Weights of a small GPT-style language model, trained from scratch on English Wikipedia.
Size: 9 layers, width 256, 8 heads of 32, vocabulary 32000.
Architecture: LayerNorm before each block, tied embeddings.
Training: a variant of Muon for these matrices, 295M tokens, 8997 steps.
MLP neurons of a small language model. Each row is named by its layer, matrix (down: output weights) and neuron, and shows model dimensions 160-255. Each number is 200 + 40 x the weight over its row's rms, rounded and kept within 0 to 999. A neuron's up and down rows have the sign that makes its largest values positive.
A block is one neuron, or neurons of one layer that tend to fire together. After each block is what it responds to, as a language model described it from the Wikipedia text at the highest values.

L2.down5,156,199,239,204,219,223,183,169,252,182,242,204,107,177,122,280,140,200,228,220,241,203,218,205,164,261,223,103,185,206,297,211,185,212,214,207,95,145,205,181,183,153,150,153,206,221,230,256,258,196,179,204,187,284,199,193,194,225,191,185,225,304,186,218,183,195,214,214,202,209,142,179,148,210,175,175,190,208,133,154,144,221,235,206,237,245,112,198,183,245,228,239,175,206,187,164
L2.down115,160,203,103,209,141,219,164,180,208,191,194,215,249,264,212,163,197,190,192,147,239,237,231,154,197,157,190,164,168,224,184,224,161,179,194,260,225,139,191,315,203,174,190,204,228,193,255,176,186,216,204,149,173,205,240,252,268,235,143,235,236,192,199,157,122,181,219,216,258,153,273,227,197,273,160,219,248,137,172,204,226,225,207,136,191,204,226,196,196,217,320,189,285,220,230,237
L2.down183,250,260,210,254,248,207,197,243,222,184,212,231,298,201,207,186,165,236,194,134,196,161,200,225,246,196,207,140,145,202,189,217,141,201,133,212,187,205,146,237,213,167,206,222,179,192,142,204,152,181,212,144,154,173,202,133,204,275,255,198,204,279,222,223,230,201,254,276,249,200,223,163,137,208,221,222,269,210,171,149,178,211,247,212,139,178,170,153,230,203,143,192,276,163,201,196
L2.down191,206,171,224,205,170,220,134,262,236,218,144,194,262,212,202,245,224,158,236,238,194,188,167,187,205,247,172,214,177,179,246,88,175,168,217,170,142,247,265,264,76,196,135,123,216,178,115,220,194,210,156,146,137,173,181,209,169,196,210,234,222,145,225,200,176,112,239,211,200,188,194,150,211,154,194,209,158,159,216,154,218,296,261,198,157,187,232,207,197,162,273,207,121,235,177,204
L2.down211,199,196,168,259,252,127,180,203,186,199,233,264,200,234,229,179,134,100,191,147,248,178,271,132,225,158,221,130,170,237,246,175,169,265,172,192,242,214,124,238,250,206,144,159,196,253,210,191,170,216,241,195,164,132,237,211,204,251,153,151,206,154,191,184,216,188,187,175,197,281,188,166,298,183,241,268,191,243,205,170,225,138,200,148,188,218,135,134,188,157,230,264,284,183,181,196
L2.down293,210,234,234,217,208,134,153,218,157,181,145,223,234,186,212,160,203,236,257,219,169,203,143,194,259,179,233,145,178,178,184,212,140,121,179,222,143,184,188,197,224,154,181,219,271,244,200,241,93,105,179,196,237,214,176,219,211,196,216,191,244,240,239,255,227,240,308,230,170,261,229,111,195,207,125,248,188,122,206,126,125,181,247,161,155,227,160,214,237,219,217,212,211,169,127,168
L2.down451,177,225,206,195,241,197,187,194,197,215,153,245,287,248,117,249,253,184,170,252,204,128,166,214,282,202,174,189,207,221,181,250,206,155,156,237,160,201,253,162,189,143,262,178,210,222,223,198,277,203,243,264,181,255,257,148,239,185,191,137,209,248,159,217,210,182,196,212,252,211,114,259,168,191,183,173,183,237,227,189,196,204,141,177,180,192,210,240,181,247,155,103,209,213,276,165
L2.down458,215,206,194,210,293,202,281,225,186,208,141,172,243,187,213,242,138,185,240,175,142,139,197,213,226,254,219,277,184,112,182,179,135,190,182,161,175,113,163,204,222,214,192,146,226,153,115,248,164,191,196,190,297,269,229,237,223,163,204,199,212,256,239,125,175,279,248,185,231,126,274,171,158,245,126,187,162,164,150,191,132,213,212,257,244,151,194,229,241,277,199,226,203,177,200,260
L2.down482,304,102,245,291,215,218,218,187,185,194,160,144,169,202,134,201,188,189,200,274,272,192,163,162,218,203,222,180,196,205,227,206,176,190,180,270,188,184,164,184,238,137,244,135,185,234,224,149,227,217,165,199,207,115,214,249,245,112,202,220,205,258,170,257,186,192,245,150,200,218,177,120,171,146,250,215,186,98,214,248,147,172,287,196,252,178,213,160,142,221,222,144,203,203,233,155
L2.down528,170,165,221,158,105,233,151,279,185,227,278,210,186,194,250,171,181,266,122,213,176,188,154,179,256,248,140,172,209,189,226,164,148,240,138,189,220,236,267,167,173,207,177,187,241,182,120,201,156,207,173,224,268,223,155,171,185,127,124,263,232,200,166,235,191,174,279,240,173,214,209,198,233,235,183,235,218,230,227,204,174,204,144,183,311,210,209,187,206,158,269,253,223,191,212,278
L2.down586,209,237,222,204,214,197,169,186,220,266,195,231,228,148,191,162,197,155,168,178,150,226,142,124,229,208,199,192,179,191,241,183,138,231,185,249,159,201,280,206,91,204,166,226,168,200,232,218,171,254,159,198,181,156,192,190,213,194,73,199,174,212,179,249,171,150,253,223,187,179,180,137,191,223,165,214,180,164,180,234,165,163,165,208,138,181,239,268,146,219,217,223,272,139,224,205
L2.down676,159,146,183,134,230,166,245,205,202,201,227,200,199,263,221,137,160,216,185,187,222,222,91,240,209,288,192,197,175,211,206,98,182,276,189,201,172,178,289,187,183,140,190,240,205,185,247,180,222,198,143,224,155,259,161,184,211,145,127,219,235,259,167,264,190,152,211,244,114,220,177,186,250,196,211,253,197,102,148,176,214,234,203,180,202,194,271,207,221,142,299,218,238,196,241,195
L2.down716,153,135,180,259,197,162,181,224,188,157,190,242,194,225,284,212,142,184,178,215,145,183,188,192,269,214,178,157,249,194,171,155,182,262,188,142,188,237,289,179,251,195,178,174,156,211,229,251,188,181,148,190,270,211,190,157,155,121,184,248,199,172,173,224,189,140,252,219,212,237,201,254,168,196,173,166,206,182,234,199,191,238,203,158,210,223,252,272,191,162,216,213,168,242,148,150
L2.down870,223,147,202,188,235,158,124,195,196,240,208,186,133,185,155,177,126,161,128,185,209,227,206,163,167,185,217,105,213,195,211,241,135,245,194,163,214,216,184,188,239,112,149,186,271,283,208,211,225,248,184,205,196,253,262,226,179,229,228,188,187,269,160,133,217,161,202,190,239,190,141,145,249,234,164,156,171,146,148,205,135,206,284,218,229,178,219,182,256,244,252,278,169,238,180,156
L2.down928,154,130,145,126,228,192,232,213,242,177,152,142,224,223,220,188,244,151,156,154,264,178,159,173,226,189,183,182,188,269,190,168,173,254,169,240,196,205,222,144,154,235,229,225,243,149,147,143,206,229,185,246,225,186,164,216,188,228,158,174,199,175,154,266,155,172,217,227,122,201,207,229,165,191,240,190,175,166,139,159,174,174,272,215,194,196,206,253,161,153,275,236,239,243,249,145
L2.down1020,206,275,238,183,188,196,251,147,221,154,284,248,197,312,222,232,257,238,189,191,150,195,223,159,206,146,227,156,222,207,276,210,284,189,167,168,200,225,216,149,150,178,219,199,235,183,219,202,283,276,220,203,193,226,237,167,158,195,152,191,274,234,194,166,140,197,124,129,182,168,241,243,233,160,176,146,248,213,151,238,173,219,153,219,127,190,168,205,129,131,150,244,191,196,195,160
Responds to: Linking function words. Short linking words such as infinitive to, be after to/would, is, and cast-list as; also word-initial To and table separator rows.

L5.down284,232,184,168,233,190,215,185,174,179,225,190,148,177,196,265,175,140,221,85,250,211,231,133,232,202,104,210,217,154,218,223,215,219,226,246,192,251,273,224,162,220,211,233,125,148,194,219,212,158,146,246,109,185,166,160,179,327,238,161,168,240,180,168,181,185,273,154,176,211,190,215,207,223,223,177,167,234,208,250,149,237,192,188,230,218,145,175,138,163,183,193,193,184,179,171,278
L5.down359,237,264,173,223,285,218,173,171,196,197,148,226,185,236,273,172,184,118,230,219,147,172,194,184,187,223,167,192,248,171,166,170,195,255,250,178,162,195,222,214,259,145,255,148,189,209,165,202,119,230,161,181,201,241,139,179,173,174,231,180,203,218,271,254,182,232,169,173,199,169,193,225,170,165,241,226,128,135,271,196,201,194,231,176,221,260,142,248,266,218,193,204,271,186,211,195
L5.down647,254,236,211,159,164,218,261,187,230,214,254,253,196,222,183,235,212,140,113,187,157,199,246,212,200,224,233,197,273,222,117,278,264,263,205,144,193,215,211,225,187,146,144,183,167,248,295,197,208,226,141,192,190,172,220,188,307,148,250,197,129,185,205,175,147,128,178,182,220,136,202,188,239,197,224,247,159,172,195,210,166,186,211,260,205,195,203,234,189,232,114,190,223,223,194,191
L5.down1013,222,200,200,209,211,239,207,207,187,207,172,205,222,233,192,145,195,251,141,195,218,236,105,196,230,205,276,143,195,171,177,221,178,231,163,221,215,174,187,212,213,139,165,205,263,203,239,181,200,176,206,166,203,168,235,262,295,143,220,209,221,255,245,164,233,192,205,171,214,165,221,174,230,230,181,161,208,141,286,267,155,205,244,198,215,220,263,126,190,270,151,195,228,340,235,209
Responds to: Role or occupation nouns. Nouns naming a person's or group's role or occupation, often right before a proper name, such as general manager Danny, boy band Backstreet Boys, Premiership club Aberdeen.

L3.down957,122,163,158,171,221,179,213,126,249,228,185,143,223,190,198,232,256,189,166,217,240,160,168,213,214,250,211,160,260,208,209,258,196,177,238,221,194,174,206,179,187,180,232,197,239,142,220,177,300,176,242,234,207,269,265,186,164,163,208,128,157,245,286,248,178,180,194,202,266,261,184,175,117,253,193,187,197,134,190,161,163,158,187,217,126,159,276,155,278,196,239,251,228,207,155,201
Responds to: Clause-linking function words. Relative and linking words that open a new clause or phrase after a noun or comma, such as where, which, between, when, for, let.

L3.down948,223,275,149,234,306,150,233,175,230,224,211,196,148,208,212,158,223,238,197,245,200,158,207,153,166,211,262,198,271,175,158,242,139,265,186,192,270,171,276,274,156,238,239,204,224,188,232,167,158,132,264,189,199,219,213,266,229,218,221,210,148,172,156,185,259,170,171,217,250,243,186,257,146,126,169,208,208,220,183,235,225,213,169,236,271,152,211,154,167,158,230,295,179,249,165,202
Responds to: Auxiliary be/been. The verb be or been right after to, would, can, had or not, often opening a passive, as in to be taken, had been given, would be selected.

L2.down39,141,128,244,201,238,262,153,185,182,162,230,226,211,157,123,166,211,205,224,190,240,238,136,189,247,226,211,225,157,290,140,233,210,260,179,196,145,115,195,209,185,206,135,226,242,214,220,201,210,160,169,285,154,228,188,251,207,206,210,199,200,167,197,297,241,260,223,217,194,243,214,216,222,241,251,133,153,211,250,202,150,191,233,196,215,236,219,211,237,195,180,254,232,212,238,191
L2.down101,213,163,157,204,243,175,240,112,211,241,112,236,223,104,198,259,221,116,199,259,195,268,214,234,167,202,192,152,135,273,218,282,198,195,190,178,211,152,196,233,220,175,156,286,178,226,191,163,231,195,194,186,176,233,186,224,192,193,228,281,251,183,228,185,196,250,190,134,253,160,147,204,108,163,244,155,201,275,202,125,118,195,232,201,159,154,201,176,192,252,165,139,198,149,213,225
L2.down155,185,197,156,169,184,210,163,206,145,142,180,197,184,230,213,229,218,215,209,254,228,209,113,255,188,260,222,213,215,201,193,237,214,187,195,257,176,212,246,193,178,243,276,159,203,175,235,244,200,262,226,202,265,292,210,210,158,148,212,179,177,286,242,260,128,178,230,221,177,187,241,161,184,135,141,243,250,202,175,247,160,135,149,203,165,152,179,183,250,222,144,179,187,203,177,90
L2.down165,191,236,210,94,188,161,201,212,118,123,209,155,249,173,185,223,278,193,216,145,300,200,203,217,253,157,111,202,272,214,195,243,211,164,129,211,196,233,189,226,236,120,232,197,158,196,209,158,231,152,208,292,199,232,170,195,208,238,235,191,207,201,306,227,195,167,176,230,209,210,190,202,246,228,164,153,157,240,207,127,213,242,208,166,206,162,104,205,162,210,216,166,253,206,252,267
L2.down301,282,120,229,193,145,175,230,217,236,240,169,227,193,253,215,214,225,227,200,171,166,234,249,213,170,187,186,226,252,210,161,261,152,152,206,200,164,240,207,185,180,152,214,166,223,121,263,177,272,193,233,183,218,179,256,202,133,180,192,197,214,289,232,153,142,186,191,254,254,228,293,150,187,228,212,217,233,177,126,154,250,242,212,166,222,150,197,197,166,209,176,205,197,268,279,267
L2.down317,127,151,253,223,227,184,201,288,223,176,236,244,177,251,193,83,176,211,208,233,161,218,121,138,208,165,173,262,140,204,194,247,185,225,212,230,217,250,263,190,208,144,197,249,205,228,192,235,265,117,224,209,172,216,183,201,199,162,159,217,119,196,192,291,189,196,128,287,266,190,157,145,202,265,233,254,227,161,212,214,185,207,187,192,231,194,271,151,212,170,225,287,199,174,242,231
L2.down330,262,233,201,224,242,131,154,199,189,285,110,187,257,231,172,157,188,207,205,195,154,175,205,221,146,219,228,239,146,163,216,151,224,234,333,219,176,184,184,223,313,145,178,151,200,201,154,123,240,171,147,200,216,174,194,247,107,254,272,222,258,185,214,234,212,279,186,187,119,154,224,142,213,200,207,243,144,228,163,192,231,208,228,169,264,227,225,222,132,168,192,255,171,212,187,209
L2.down331,304,286,191,215,189,200,249,202,224,203,224,234,217,149,136,190,178,240,252,232,174,217,111,193,208,190,223,211,166,159,196,203,163,150,201,204,186,174,199,245,221,167,152,130,168,255,251,152,178,166,232,245,220,235,165,170,246,167,237,202,257,241,259,177,206,173,218,200,234,217,156,234,162,256,252,248,169,209,234,230,204,212,291,191,156,225,183,225,79,176,219,225,223,129,213,245
L2.down513,234,206,180,184,219,154,173,205,221,199,248,230,178,178,165,252,174,204,217,194,167,255,178,223,230,269,213,190,212,241,211,126,209,171,217,196,191,266,236,216,164,190,190,204,201,170,159,196,213,136,214,241,225,289,211,152,257,180,148,159,191,248,237,182,184,167,162,265,223,200,167,150,162,234,202,201,239,193,106,256,216,282,191,240,149,220,141,212,217,161,205,192,182,223,245,200
L2.down641,187,163,208,211,279,172,182,115,200,224,161,133,200,163,244,217,194,161,229,183,189,230,256,171,220,258,239,204,162,174,153,219,261,198,139,147,175,240,262,209,223,224,266,122,270,185,160,251,188,175,189,226,241,249,201,254,212,215,186,222,182,188,268,217,158,203,204,237,148,227,232,275,200,237,161,216,215,186,218,192,138,256,176,249,172,223,137,163,190,253,160,204,180,204,171,223
L2.down697,175,153,164,201,188,147,200,175,212,254,255,196,189,276,242,228,244,219,234,145,205,200,183,260,167,182,266,214,211,201,196,186,227,151,201,145,174,267,239,138,203,177,216,108,170,176,186,197,229,194,186,272,228,187,254,207,207,157,176,113,146,189,280,184,168,137,184,210,186,234,244,169,180,218,197,194,223,164,192,274,249,185,187,126,164,201,241,196,158,181,198,284,157,170,246,172
L2.down730,202,217,126,171,184,178,170,220,242,228,165,163,157,202,241,182,225,211,217,185,269,138,189,141,177,188,187,94,148,281,213,291,184,221,178,205,134,174,248,212,300,138,233,152,205,246,214,108,191,204,227,185,219,185,259,246,263,194,204,231,208,216,149,227,239,235,255,185,196,203,219,169,252,161,220,209,188,236,244,199,261,223,172,207,203,211,246,212,172,158,228,183,253,167,210,141
L2.down784,250,170,194,165,141,176,108,189,160,214,166,210,180,160,162,208,295,208,158,179,233,176,169,189,204,243,232,168,240,225,206,266,171,232,227,124,190,244,211,216,221,112,227,173,206,200,205,226,232,148,205,190,198,231,149,233,234,127,233,125,245,282,220,207,195,199,206,184,217,179,211,213,145,180,186,202,212,157,233,252,141,193,159,229,177,192,243,151,273,164,175,225,219,195,209,154
L2.down786,214,181,196,219,233,147,212,251,171,186,137,258,215,250,157,280,204,216,179,173,275,260,155,98,203,181,189,214,222,268,185,215,229,157,217,115,205,204,246,182,113,124,229,202,208,174,249,216,245,187,194,181,188,186,257,181,263,167,154,138,153,254,226,230,243,186,172,279,276,249,225,130,197,144,230,141,196,196,175,266,194,215,193,194,141,247,174,253,180,220,254,232,233,131,127,235
L2.down831,248,222,154,226,195,139,210,282,178,245,200,180,187,185,240,211,121,230,198,136,171,193,276,165,189,211,197,166,299,189,145,118,190,224,204,154,226,221,213,204,128,205,295,232,225,222,267,282,141,171,236,173,285,183,196,178,192,185,240,207,226,200,212,151,141,248,198,243,206,173,224,175,195,168,169,160,200,160,194,164,253,152,177,134,170,195,186,195,232,214,245,174,249,213,144,266
L2.down1016,264,185,116,219,228,196,217,226,197,161,242,192,221,153,183,188,167,230,274,222,206,201,158,182,132,213,260,215,213,268,213,287,191,219,202,229,255,204,185,203,108,127,217,196,232,224,265,202,275,174,210,212,184,192,167,162,151,265,177,226,202,152,217,204,139,126,169,250,205,229,217,217,219,174,153,122,224,216,146,227,220,200,211,151,147,279,260,188,198,213,141,216,243,201,206,221
Responds to: Subordinating clause openers. Conjunctions that open a subordinate clause, often after a comma or sentence break: when, where, if (as if), once, because, whether, although; weaker hits on day/Day and name pieces.

L5.down43,142,178,177,181,184,227,203,247,211,158,128,152,179,244,149,179,107,202,158,172,197,175,166,209,168,195,197,160,191,210,158,204,184,176,176,226,202,229,186,168,122,132,205,198,202,218,192,166,161,245,197,222,244,244,161,237,296,212,199,223,165,239,180,221,217,148,228,210,150,134,214,209,223,193,247,212,192,180,189,163,181,220,220,195,264,160,146,173,176,155,148,180,191,278,169,158
L5.down77,196,175,329,201,184,258,188,207,233,230,245,170,113,170,237,161,172,186,160,206,168,182,255,212,215,145,226,235,131,220,221,186,230,168,197,230,132,318,195,204,227,179,178,202,225,220,258,252,182,173,154,252,183,206,228,200,186,235,188,199,213,200,211,233,225,187,204,158,208,211,162,187,168,186,263,195,213,274,150,234,199,126,220,185,200,197,175,210,259,247,200,243,172,262,163,129
L5.down746,278,206,200,251,201,227,171,186,124,179,164,219,271,182,217,160,202,244,191,233,165,201,200,193,188,253,238,240,177,205,257,225,234,246,241,177,201,209,233,197,290,185,175,218,179,163,269,250,183,212,159,190,221,191,173,173,254,195,243,121,195,194,261,137,140,219,217,207,222,259,266,231,157,178,181,237,195,214,183,156,184,164,197,252,220,132,217,259,299,177,161,222,234,261,192,206
L5.down849,175,223,249,234,161,227,167,208,267,258,214,139,198,244,250,280,192,253,208,230,166,264,46,204,199,172,236,184,189,220,227,211,196,206,189,225,199,100,196,170,216,168,182,217,209,186,210,217,185,106,184,200,207,187,251,177,249,226,228,184,210,165,150,126,194,182,134,236,152,239,196,179,211,148,176,245,213,187,267,238,137,178,301,236,146,196,172,244,203,236,183,249,300,209,179,218
Responds to: Clause-linking conjunctions. Subordinating conjunctions and clause boundaries (that, while, because, when, where) that open a new clause after a completed main clause in narrative prose.

L3.down560,156,262,230,241,183,214,163,209,167,234,203,202,188,157,240,167,221,194,253,189,214,163,161,167,159,76,195,174,252,246,163,235,187,232,169,238,157,195,251,219,178,177,206,176,161,196,266,279,206,218,211,235,238,227,134,295,176,218,189,150,191,198,246,227,229,177,138,201,195,162,228,117,260,304,237,169,262,152,108,241,189,191,202,151,193,246,194,214,229,157,191,235,213,225,175,179
Responds to: Role head nouns. Head nouns naming a person's or group's role after a modifier, such as baseball player, national team, outdoorsman, electric guitar, often in biography lines.

L5.down265,260,187,250,201,159,210,211,242,154,211,232,208,151,181,291,125,231,139,176,256,147,232,187,200,196,104,249,137,243,158,209,189,192,227,174,229,207,267,299,202,191,217,243,211,203,184,224,275,243,192,108,227,279,195,184,219,205,216,90,224,211,275,185,172,184,268,240,166,186,175,222,154,204,154,207,170,212,180,84,197,192,196,186,199,211,187,276,212,170,214,192,280,315,234,219,196
L5.down590,250,188,184,168,196,168,153,179,207,199,204,262,252,263,233,157,201,261,291,188,263,268,160,182,211,198,135,131,204,208,195,224,86,256,178,216,153,229,235,204,199,185,240,227,234,160,221,213,227,67,197,209,236,254,160,197,179,214,120,218,196,250,232,212,213,202,233,280,292,176,231,186,197,211,181,159,173,214,167,202,158,151,281,259,186,198,228,166,202,117,239,224,231,208,225,178
L5.down910,184,191,180,208,248,256,133,206,220,177,156,234,189,193,237,189,126,286,257,195,112,258,140,203,213,165,179,136,164,267,182,182,181,236,166,209,246,134,229,180,143,161,186,208,207,188,262,168,204,190,174,228,147,246,178,197,259,164,151,207,191,152,161,222,212,178,229,286,186,154,148,220,196,248,219,166,218,181,259,95,185,241,128,195,284,244,192,232,247,243,245,290,196,262,183,211
L5.down975,167,232,264,157,190,137,204,222,201,158,198,155,262,205,254,172,192,198,178,205,123,229,177,195,196,128,164,243,188,200,181,197,213,218,142,198,282,304,259,204,190,158,173,133,190,216,259,227,125,222,152,226,213,193,160,251,179,200,236,228,161,180,168,275,163,216,197,225,211,213,236,268,174,202,193,113,196,236,206,236,201,224,240,178,156,116,240,239,236,119,225,190,191,224,203,164
Responds to: Directional and purpose "to". The word "to" marking a destination after motion verbs (sailed to, returning to) or an infinitive of purpose (To record, work underway to preserve).

L2.down40,276,123,192,192,288,204,206,210,251,158,289,220,208,221,192,154,221,250,212,211,225,237,187,112,207,214,196,202,245,183,143,163,217,205,218,249,166,71,205,153,218,153,162,167,276,156,211,158,187,191,171,175,165,201,221,193,178,213,196,164,219,224,136,153,146,228,163,238,141,195,257,156,284,180,170,220,194,231,127,195,220,203,258,138,179,186,169,127,263,177,181,228,200,221,156,177
L2.down45,257,217,185,204,214,124,206,194,202,191,246,198,200,210,175,170,254,220,199,134,180,175,246,163,237,221,182,148,177,254,166,205,124,237,210,239,243,146,237,253,232,243,234,263,215,179,224,176,256,217,234,258,242,268,257,196,191,239,241,211,168,134,191,198,218,149,137,180,264,166,251,224,232,215,201,221,197,173,267,239,145,188,141,201,191,183,167,242,173,153,195,157,224,194,252,197
L2.down77,165,273,223,204,179,248,189,234,214,175,214,213,172,215,195,228,100,144,196,115,170,247,137,163,137,143,230,218,253,209,188,234,217,198,196,224,206,208,250,117,213,194,178,151,128,176,208,186,201,110,207,280,236,108,158,153,178,237,222,204,215,172,202,212,150,174,173,212,268,230,165,135,180,256,232,236,230,205,145,205,189,168,157,188,236,195,180,182,265,217,172,235,213,170,188,180
L2.down164,216,234,175,237,188,253,173,123,161,262,189,186,231,220,252,181,243,168,175,267,142,192,158,208,287,158,219,259,256,153,185,175,190,207,170,195,290,219,241,145,196,153,186,109,254,232,205,207,212,170,184,194,205,204,171,159,252,134,174,211,206,212,225,201,200,203,167,275,219,152,209,159,199,218,196,214,194,282,154,120,199,178,182,224,195,191,179,121,160,165,261,183,229,248,144,239
L2.down227,171,235,229,169,159,199,223,234,97,252,175,195,182,193,168,181,215,174,192,156,211,149,164,208,199,139,243,221,177,239,197,215,206,168,127,156,206,203,248,181,194,213,253,203,250,182,198,249,140,198,147,201,218,210,243,187,135,190,177,188,177,150,217,197,248,158,254,266,230,210,289,164,184,222,261,150,192,183,187,253,213,215,199,209,205,222,185,253,210,278,212,234,268,190,236,179
L2.down259,195,245,221,172,258,154,227,175,188,183,216,218,205,261,119,273,187,136,203,208,305,275,245,239,215,234,164,184,221,198,178,230,123,211,157,216,219,170,217,200,164,173,226,219,252,206,182,247,216,194,211,173,211,184,146,203,164,224,252,177,250,154,138,247,215,230,157,209,223,178,96,265,207,170,179,172,160,173,165,256,158,227,287,210,117,202,221,188,174,79,193,180,225,257,252,164
L2.down305,162,244,212,238,193,237,174,162,192,209,224,195,170,150,176,212,167,194,150,160,185,176,206,214,166,184,252,286,243,211,190,184,206,202,106,173,229,251,189,179,190,176,172,128,198,254,162,132,191,222,246,124,239,240,153,157,244,246,206,159,212,185,191,166,164,180,268,192,269,210,229,261,177,91,282,194,177,201,144,225,212,212,133,209,243,223,214,239,267,299,218,273,244,186,227,148
L2.down327,244,204,165,208,152,181,179,100,219,228,241,244,211,228,259,156,152,158,122,150,208,234,222,213,222,161,235,242,229,205,197,152,216,150,270,199,233,265,169,167,198,173,229,181,194,197,200,208,188,219,136,198,143,123,231,188,214,213,251,171,226,90,147,179,195,265,209,209,183,102,230,175,175,151,202,199,173,158,202,147,234,195,286,276,260,169,145,228,201,246,190,221,256,192,177,177
L2.down440,175,241,226,221,200,167,204,205,166,214,192,192,192,171,246,253,212,208,142,226,169,243,197,130,200,221,213,195,188,228,212,145,229,189,230,221,161,211,165,263,156,166,235,190,186,274,171,201,164,210,242,227,184,255,240,136,152,183,178,194,191,216,183,213,203,149,262,256,196,150,207,265,162,299,198,190,205,254,206,183,139,299,151,259,208,214,173,139,198,225,215,222,229,160,215,234
L2.down460,183,233,168,115,239,205,155,169,233,201,221,166,237,239,193,123,185,186,245,254,140,237,175,190,189,248,142,221,284,161,123,212,224,178,167,261,197,206,198,230,176,233,219,228,233,170,103,206,183,193,241,166,207,224,168,264,170,258,218,239,189,206,209,233,173,249,130,193,241,241,174,124,199,288,188,236,249,230,176,239,153,174,201,152,215,252,154,204,225,201,266,220,177,168,229,171
L2.down487,209,201,181,230,151,242,201,178,222,291,189,117,245,273,197,178,222,146,231,206,165,214,169,211,171,236,277,194,200,213,212,178,238,236,276,222,283,225,129,296,201,217,177,191,206,222,122,220,206,178,176,159,212,247,267,203,212,165,198,221,237,223,187,194,181,174,166,267,142,247,213,131,238,157,199,180,194,199,172,255,253,240,125,118,224,230,207,239,217,208,225,227,213,156,195,221
L2.down584,165,242,191,227,274,252,270,202,275,250,121,154,210,213,244,214,203,178,130,150,240,206,168,141,187,149,163,169,117,138,265,147,236,221,185,216,175,199,178,228,216,220,240,181,206,138,255,192,168,217,216,208,233,246,180,206,210,221,208,240,179,222,195,102,270,178,176,210,145,174,192,219,283,124,199,142,158,181,229,187,197,188,203,184,171,180,139,291,192,208,212,171,280,152,173,203
L2.down751,198,236,223,180,209,152,142,215,267,130,214,129,160,195,216,180,217,181,174,214,198,229,181,215,223,152,181,136,220,324,202,144,226,179,231,180,139,204,266,169,260,214,227,108,233,171,224,243,144,219,223,226,227,272,237,240,262,226,184,211,167,216,136,143,210,195,213,190,199,267,183,130,189,175,153,185,171,240,174,203,179,173,181,203,208,244,211,240,243,171,203,178,130,207,136,236
L2.down824,209,161,247,184,245,202,175,187,112,273,166,233,130,213,192,170,181,208,190,133,222,167,201,167,189,195,177,174,193,211,273,212,241,218,191,202,142,212,195,173,194,160,197,220,217,197,218,210,126,168,195,241,144,211,141,204,234,202,219,171,88,230,178,166,159,164,212,180,209,241,231,193,133,239,251,244,179,199,181,240,155,180,177,208,230,169,166,196,149,220,180,252,220,194,161,223
L2.down954,210,153,248,221,187,226,209,221,193,223,231,192,201,194,164,177,252,210,265,235,244,213,138,144,164,186,217,156,204,75,150,118,143,142,231,279,177,138,198,187,208,175,135,171,163,202,279,163,242,152,242,196,265,194,279,230,277,258,198,193,174,236,174,213,202,167,228,223,273,244,239,160,222,288,188,231,192,254,179,231,165,220,295,204,178,202,154,183,166,221,219,220,233,181,241,178
L2.down972,182,191,143,166,204,210,185,121,208,203,136,112,262,172,208,194,231,235,153,136,145,214,171,222,174,188,212,265,200,201,180,224,259,187,209,166,216,193,223,170,269,186,261,207,223,144,273,171,204,240,217,217,219,224,241,179,184,202,256,221,177,208,200,198,162,173,213,189,321,193,150,199,156,169,174,156,182,187,158,240,166,178,266,185,225,229,195,205,201,217,199,188,200,307,208,217
Responds to: Team and group nouns. Nouns for collective groups and their roles, mostly in sports text and tables: team, club, squad, band, players, manager, coach, games.